{
  "hidden_size": 256,
  "num_attention_heads": 16,
  "vocab_size": 2048,
  "norm_eps": 1e-06,
  "positions": "learned",
  "parallel_block": false,
  "init": "trunc",
  "init_std_qkv": 0.0303,
  "init_std_down": 0.0303,
  "max_grad_norm": 1.0,
  "warmup_steps": 200,
  "schedule": "cos",
  "final_lr_fraction": 0.03,
  "max_seq_len": 512,
  "train_tokens": 410000000
}
MLP neurons of a small language model. Each row is named by its layer, matrix (up: input weights) and neuron, and shows model dimensions 128-255. Each number is 128 + 32 x the weight over its row's rms, rounded and kept within 0 to 255. Numbers have three digits each.
A block is one neuron, or neurons of one layer that tend to fire together. After each block is what it responds to, as a language model described it from the Wikipedia text at the highest values.

L14.up77:081108109124180144142093097065171142150158124073116112092122185159166111138194128141133063109116133110094105098094147153128139139126210126177147121084140130132083156127170137182109126132203082143031139134120133130111138147149129113085133103139122162157180100119110148136160106132124131098069100099115073094148219128149148144144154107159088092079145125103132141134159176107077114128082
L14.up100:105193131121178111165068132161147116138177110104122127078088092150145094165021101112122073122078122143127125118106141129114120137137181100157109169072132181115170131098112120125177118139144150154080048169133095181134170114091127085132141134110136112165119105147116173173181137164119166111092093164194190074122132192081181123081136141171114107167127118088142136097115056120097115175155
L14.up236:166139158114160033111091112140099158107082130135099146208174178134074159117111097078159172151153172087138130144154131169150154149163143094160083109133127142131140133112086089107099126160130096125087108120125139085105153099168110159075164097085140154161156126123180079147097085101157130119140111105089116111071159115126129122126156147113154173151127095101135123181196033150089134120138
L14.up345:163204118115120131142128156181128145188065148143093141127124204110180136111089149151078082132129087128149120072139157161127124077193106167188183094158096162133180126123121134125105163155174018103156155154156111105108191186157117102082155136095172167120162074144094179174084129106089115119123101123119133102189142096162142110170149185100103090172123092111225146105148107111062112085159
L14.up371:137204112132119137147110109122135148117105166125041144142142164091127101137124137124136147093191142168090104134115138103176158122115129116180095083118082156116035123102162161184170090097207186084146113115103171116139093132117080170167130158141118119140152104106148138133155088127076112153137114150154132172126155077193159089069169140171136161126196069148152150091144065101075078117111
L14.up617:198145171112111140150158080133139134145158101133085121138110099167105103175092124082087104129129073111143150110116113063145139150114157113212114151148113170103126136053129103119147183069049109143124126137120151126156101140156118154121140114076113150139139132126077134142096148120086121137159119109122108098120108116136130137164092086141139100142136096158083091136153111152108054125136
L14.up739:115239139054117128075144174134124135142105127114166146114131097100147150148133112116136111217084113131140138164060118172131120110134148114142064195081174114073062109093111115129064129136130067110153169093107102107121145105101162094136089127096108200206122151074165124149097165066099115099134085179148134119141099157125132147134141053143139096136145137127140134206167118137145111138150
L14.up793:156189160107119130141109150120144116095180124110130146161153088162124139101145115084165156112189107135118001114118134135120123149132162138129120097113109181155102137127111140163115174138117109126129075097139191182093117131178107113131114107131124107110128137121204133086087143176122154080088134117154092130132159138129092138147153140100109098169151168082210120096140110122194166110154
Description: Function words inside names

L3.up736:125086166127107084145092140132171076150104092121126114075140145146122158153146127096082185141129093061138111148171066164136155141108206139105132211140153156142128117113085098104167101069078160107134149155136136120087143127146151177160089178137137195147188145128078150223114111136192104109114143111185199094130111115108081133142050125092086122138131090141156099066123126165173116106094
Description: Infobox colons, word continuations

L5.up63:164115119166136145106147096152169097175079161115174122107150131135178126079133071089110204120127108174050080106128183150125102138128118107031091130140106129149116143146176106124131164083135143119112095159151143160113156137138143147138115209118161135134162150154102143139174091157112145183072134151086121152101091128150129110120135140188166100100119125119126149111120151109119068166072
L5.up253:158146160095140084187135166135111158164133117123144132148165136131141111142178145118104160093076063151205087049091109162145150125124106194122152168139148124165027078143103148098119110122139132140160105121127133150115135125117121150101099106188177098130090173137159164169132137195157106081090071155126118118097132132159074115065112129160154115079191091159119155123080140109121103120176
L5.up471:122148155087152120129159150149140107155108144142200124192118111132131130108192025128148138088101105159146141140154087108121105118080157127118137073173066147118127136127197142148143170087152139133097169115050095121162116135179229125185143151116176084081088046100121142110106144103142097112125078191107160077101111143135072139153089109113133118097115096118139141096105118087132083159118
L5.up709:133139124120149064105137122103055093145161125139122115141075148120131110104151139073118050125112125148113161118155100122113146168104107158119116141110132173100118087056179192133197205125148097126077097116129150155144139092173200142178102130117153132162084100170099137157154095203096148109134149162119150110108131076193150154085142078125098105103110104123104118079126115128150144125106
L5.up736:103153117110113101187128116186142115051079127112172107114077114123124141130145104103170176111182151146157117214113096136127129175139118132161106106129049094161107112216166125150185132157126134145138075074148099089104133113175133135085170116114169113084170123141077112151131116123089139115167114109130174106155156140117110116112131108137150100156118112096153091108139100077124157147110
L5.up784:094087148157110094132147122140163125122094131126124151119099102136063134121147158073112128176133078106138152096109115072106146146097161113137087114128160130210152184119164105129141102101133137183138061093104170112140105122088137189170137202183140113166153111157167144149096088157132060139172080196108130188095116164147128118092114069127130073197143073137180137118121156107118148156121
L5.up812:133104173127151153157156153123135122168134164109133175067130148129142191095097106122128100100102064199126113124211131077144103151113108157075094063164123133104137110133118173118081085104171151129095111158111146111150108150158144199089148117153181131168161148177104094127086139115148117084125128132173088118156105171140158132098134127137142095112122130144074130146135108134065043113123
L5.up937:144146156188121127112118146105090091141142093133093113138123088081111180123152068129129161112144079145153132092184124104146117122056154133131169092171093181141128036138136080141105112112157183124099133073130175140090142164174139097123094201130160115098153137145154153116109121143137147108139146138084130142073146053161174115104136103158101104134134116121132160110128110134091130135112
Description: Linking word in labels

L5.up205:100173183133109132118179082131146105130125152146194121125129085137082112116084104161139138112129116168131090114157091131099123115163108089157072114154081150119149115145184118188135125106046143088161113130080142127129112108097106070121096133165123110063128201110120166104121114114177157085132110152145117092202151106125163116151129118135083049120165098198231105166098155110158121158129
L5.up362:126146088129122143125141166104119154172146133120123114146113111149102083163060199111146145149127132179119147068139118118097138120098118076128112205145115140092142110149109108151136104107123136117145082142050102138115119167119127121144137158119117181093149130166110186155119092100123021075045071192139091082127115104183107129154132195145152095096114062163168129163073130154158088114181
L5.up493:123126205091124171112162173103186141077093154166167110101119122129184132152129154184144164107144100117123095093128127156155057137098163112165094203176144135160166094166128064071088189051143105138135104126152138114131138130127149124138130096131150103111089124100098126157118151141119104103190047088143146147091194078105136132098140139139097114123125173097119097139068184181070161180115
L5.up535:070126166140155201135127135072132178152130105079106045117118081156114149167108170132162189172127203107172118108178080216096116145035163132136148097122169145161192103163058125103156136091092148101138105115130108125187133126071132140140166080102143128105127092152100124147099119137082077063182139148112104129087164147136095118082092179115140097050135142103121140103110170179146165154136
L5.up613:139066193097122159155069164131160181124173114104174143100177144086200097098105149128157138136184191152084145120109132169112098113067100138143139127117151105099148025127154129084159150125100124114068158125166096073166107157115098156098147070142156098149125132137180122130103132111099070120142136165162108167141232110093149131117130105113119102145097107141108144133096131164126212147142
L5.up639:120136158094148067147120161089105138087129036169088179145112159082167143140140125145087160105164210198116165114127105127125127118094124163133107129178111063175039125170123098158138099118162078131134136139119133160122138134150070121110152099105153109139148125116126150062144183105205139106061129148136152114128159136145175138145147106120142133160094151139147160113056116159133138110070
L5.up641:101120106200126108101095136081136150159163177150195186142119128113184099092099158159145199070145138101133112102147127102167189150157089130135088172134124126117179101156133079129147120038089094076105108156104136132140147186164153171136129106080117145127076155113197114091103103090140134128069099091112160163140124192114099112212102131108169113160114104105132097132071146170178143148038
L5.up1017:118133163117170119064118125206103121101152136074124144118128125194155102141149112092115139142149116138138127143158134116110090143099072111117080112116120152121106111129112108187113136119148071132110113151170100144188115145125136146116178153100158121059076080097126172194130138175125117064103126070163083168080109143102118127126155165071167125050096085113188113160069153101124153162096
Description: Closing parentheses of annotations

L5.up164:104111152155080142117126112124124075166113150123150136098077099150149095193076154122109131125120108099115064206095189179038122164112106096155163096174125114161136147095143142130142102121181104194115112086093142049080049143165129116129134124177107109171095122129138144173146015162142135100101127170065181140067106211111152123059126140137138084156137161147171134074076141135124072143112
L5.up171:113155187090056165141098135148087093151074141178150157116189124193127084122127169175058187089084188138128080114151134153165134109127159141124165135104063162128132144131120090075208126140173100150190110103187114152129090096144135134120093136110099173110108117129135113165087177164153151105092094113123113090096159118134136130138127137136141131151082169127129114113081072146130116100135
L5.up209:086120148164120125109108135121121132065153159151106131099147136180156132103128134188143080128152163126117150177122178155100117113199121106088137114130128167108099155144169110146170128142085123165175092065176153122119098125099089072148195118151063163103139128104122134148167085119138099162161034118134160159129160102133099150145106108154074116171077091130098070161090058149156142151163
L5.up303:108169217123130158130176131109113142114104178164160099108078131154118176115089145156106141133152135106079130149124088120082142133153083127128222113122091139120126124137121137105149102115118153100079103089086132061118155103057106201182159093115120103126121136174119142152128143139089170094141114141070112156154209130166090141130191170210177154170207111207092114118094118149134067130113
L5.up424:091132177150128213106131139094090121095110148156106180122093069156192165048117128174086152138121142133108088076107179200134106142147138168159169105133109086154153189113133150164174117097116098135146137072137104119100110127102138100128104118139175156109106119163121071103105102136176128157136168088150198145163086114123154117159145117142150112138121103098132069107134047106075170148146
L5.up504:147115143162132108162161138154105094117160120161129175165099115138079116140153109153114044110124193101111068119106165189126090080110125153119124096111140117100078104150107126143160201117139107108151068086163089145164147162182114141070109156212080088129125127108154172121118105140152107125112105086126158114062128074139127064111138160150125143153136078102132130093153074116161167091140
L5.up565:125147159131117099116152090115109107133162142131127175049110107185145167157126103187130100142164114150086101102130154154166128136135045172120203094131103117179151125184139129206120200138146066118091185054170102077132161148149162163120143114124151094163144128131075078155133126114109142066139112032144099086158105122146142149113148126159126178086112096092176132157138064146141166094152
L5.up929:087142198103178129133131130134152110124102160135159095121140122172066123100077103161117084138109105132117142154161089124073122134150177107159074114107091074140154131128129157191170119163180124114132121078115119099168119135091093141185140113119164200112106114161087130078150117130135132145164098109131149148130105039077131100136102153127104155144134125090122161189112079188144182161135
Description: Inner hyphens and acronym letters

L14.up429:110114106118151074127132164105137150108161111196146123162182105125127184094056146130176118090165151140217101106084171134113091151173185141114121148125122155138109153105095082127138110084134107143128058183128106089112136128118095168121125116113107161121130180163112120149121157168178083146125102119081123088110135098164180075176170094121127105130159177159195089117077163200165091109110
L14.up445:118125154152123102145201190085149210111132129141106110115110115168095122148180149159087122100094131066176072148123112121125130115147134121165135172111134076163096107116123104109053112124096125205133062151149143118092125073165129171174124161139038194162065140134099170176110138215175132129100114102072129128051114127141129119109190116160130138145136148172119103191117153158108125173104
L14.up534:102133159135142109141067115079164173099139091128186168164134079139111129119129137146164136096155157153163105060119140134120132118174097092101134131130165133129158098107132099123115125164087157156057123161170084126098126141077039181151110165123149137117136188160154177197144142186190092097109058138089101099103125086144110147113085152104146111099171122162115104125102086125109143132063
L14.up731:184122134153110108165081136085162097145152157084188108172112129157166126086131113134132145165161137088157180123124101129157139170104137099123053116169070129123129153093130108155093091125116131134156093151184089122145117120133129158165134116110160171090095102165148125086037153148156154117123130112090129116130100172099106079089119134110152099087195127157114096142168188139122083087109
L14.up766:150111107116112142133148118109173133106149095105144087113081142113077171124108164099111125063116149128130120096055097137156200098137080104101087125141086147157160115171123173172124171096225130122131087152154213169152108121109122108114111102139139175136116133185151165120078162172144141121062178120176125155129139074087123122141122092181086149118117156122137163128058131108130130151109
L14.up839:152182126191078160073086134132139133107104100220176067164191094117084123111074143171138146083080100146186092084083112118127101124144076137135081183132141090117171154129127125076158104130073082135190081137120149128076130153064122131117148154158117164127116149084141113134138161124114136117111095123174121143128125100140098120213081146122162076119127122117115157140174167103104106104117
L14.up865:183161158162158067117123105160129120104125132127124142160120172112089185113094104099092168179139116141083082154112188100129082157158142144065155121160105143155131087139173096158138107141103100108150145167110136139035144128114101140169111161139124201129135096166125119210115097153159154157138097153071166118129142089124168114125166086139125105117172189131147114144123116156165090141139
L14.up890:172144149088199155144141126160076177122118152131112143185157150116077164117110095124114120125172095132162094096128138199172115172124138148072134124130117127154115096148111164156154089123169072125096068133088092142113123166117131194149136120124188133088124117123135117058117123195128100140158121124148164080110186091121176132159146076143140069129154181104162167116156120128163131118205
Description: Closing parenthesis or comma

L3.up196:124183098064152153133152115068102141109121195109135134127132145100077108189148137174118118175133063111181116145126164156135161154079146111169199142092123146142099097154158192186101064129108108143136138117158128089168129128134145067064161123107149106124129158086110169111117121151098188104098067164169142163179130094130125181113073113128175122131150105109117205156137135147152108163134
Description: Number and word completions

L3.up171:106092129132095235169083122164126070117127190137135156086110165171106061094136164136168135109167164133113107142127129177150112136125116095138103106148082135116111120162179074116124100119141127083138147094134056110144146112175162114145135077094162139087201170149196090103108068151175138153138142142131118136139067104172118083095151134179116099142127105172134042105151117104115135091096
Description: Hyphen in compounds

L3.up135:081123132089129127063119155106128120102109130221123131151181107120123130186103171150141075097115188138152151089081104190124147152079120086109130120115125105135087109134115145160143131129117131139142074156114156114185119174094085087086159130175185152060062125096098128152122126133194147081062171088137082171082082176146118073174140094127095128101113151115156136105142157168157215165154
Description: Split-word letters, closing parens

L5.up278:163109169165129188115070156157153129121083142130108085072171104170100104068050159136127123183194136129123140125153112143115082154104156133117132137139103096124194097114161149140126125145111140199149169083114107076110113114151124069074179109067110152093178115131120068186171101077141149107128101123172097130093121117083124127135150133158149156134142031162136168123144135111116193106111
L5.up294:138090088124130046096179145098096132098082122165073109131100132173107129144185175134097078151130098125112114084142128059138135103152105132182144122107187126128104119077109144137096163099100174164127129120164121110139083110152117126033120173102152158159089097106124097117121198154123141156115165146128146189128132047114116149162135184105123164116127077179121131183132090113070179130066
L5.up353:139116146139132141139157120103125096168160100119088108173136123132128174090147124136119149120137137136099180115129168160169147110125153122103143139048175118107134148118116180047060083131139090177118128120102095087142093160183135145166095141124219115096100148167105123123125144176093061108120171164072121136148214119144148118148154173120111109042154079149131156111142160137166144133182
L5.up460:154155135160123123077184043135099101114130093092109169162103078158115095111101125185150124096104168139092142046129131077162124120107128133133126215187143118133095111150133149086120195118156092134143068128118153114095142131141117177161079134128177067141119121142097124045096102137150137177158042114128163097132140164142139140114067104119127087114154081105180125136153141148106111095135
L5.up652:243036106166173136132142108091131137162105151184156157150147136136144133176172091132117148110177153135134163086154108108102084118182160149123151144107079165166136143110129137110176152146182135129187079107106145119179126111130100159084180145094162160103094120164084166134130091152059160136122083147169150107150144117136132103111139108141169111126076106127136135117090144068149131105159
L5.up773:090120159150061162174149190111152128147183080125114073076117159162102078164137156164162103125143108067126145126151182176099123145134173130167141169147137155121119118146126129154100156114144163166084153129145109102125087115136100103131170088098120132099084149084114143137131133155062126113139132165089173108127101135123191131146133131141112096120154143105133149134145168092109108151152
L5.up796:167161060136194099138189074106107149121074179100142183130158174155117138093133156153106109136170117187130139099184108103160175120123162116127136223087176125119133125081120137117198103099081089129146095119125109182152089138141137128148113145109128140140134139147116125173117085148172166153126126158092213130109114128119162128116141149212087154134146114068154171103133129107096097128139
L5.up860:151104058137103086151139158110141171142123148167197154132127094143089111156153151119126128099198120164154095183083091102061147163108172160077131139153063152156096119111122064074161180174115089185126098126126100104055125156100137173109159169159121173124066136142148169089181113117121063138093143121150152169121083086136076109068110097139149108162084085130133183089115094118193077142166
Description: Large number magnitudes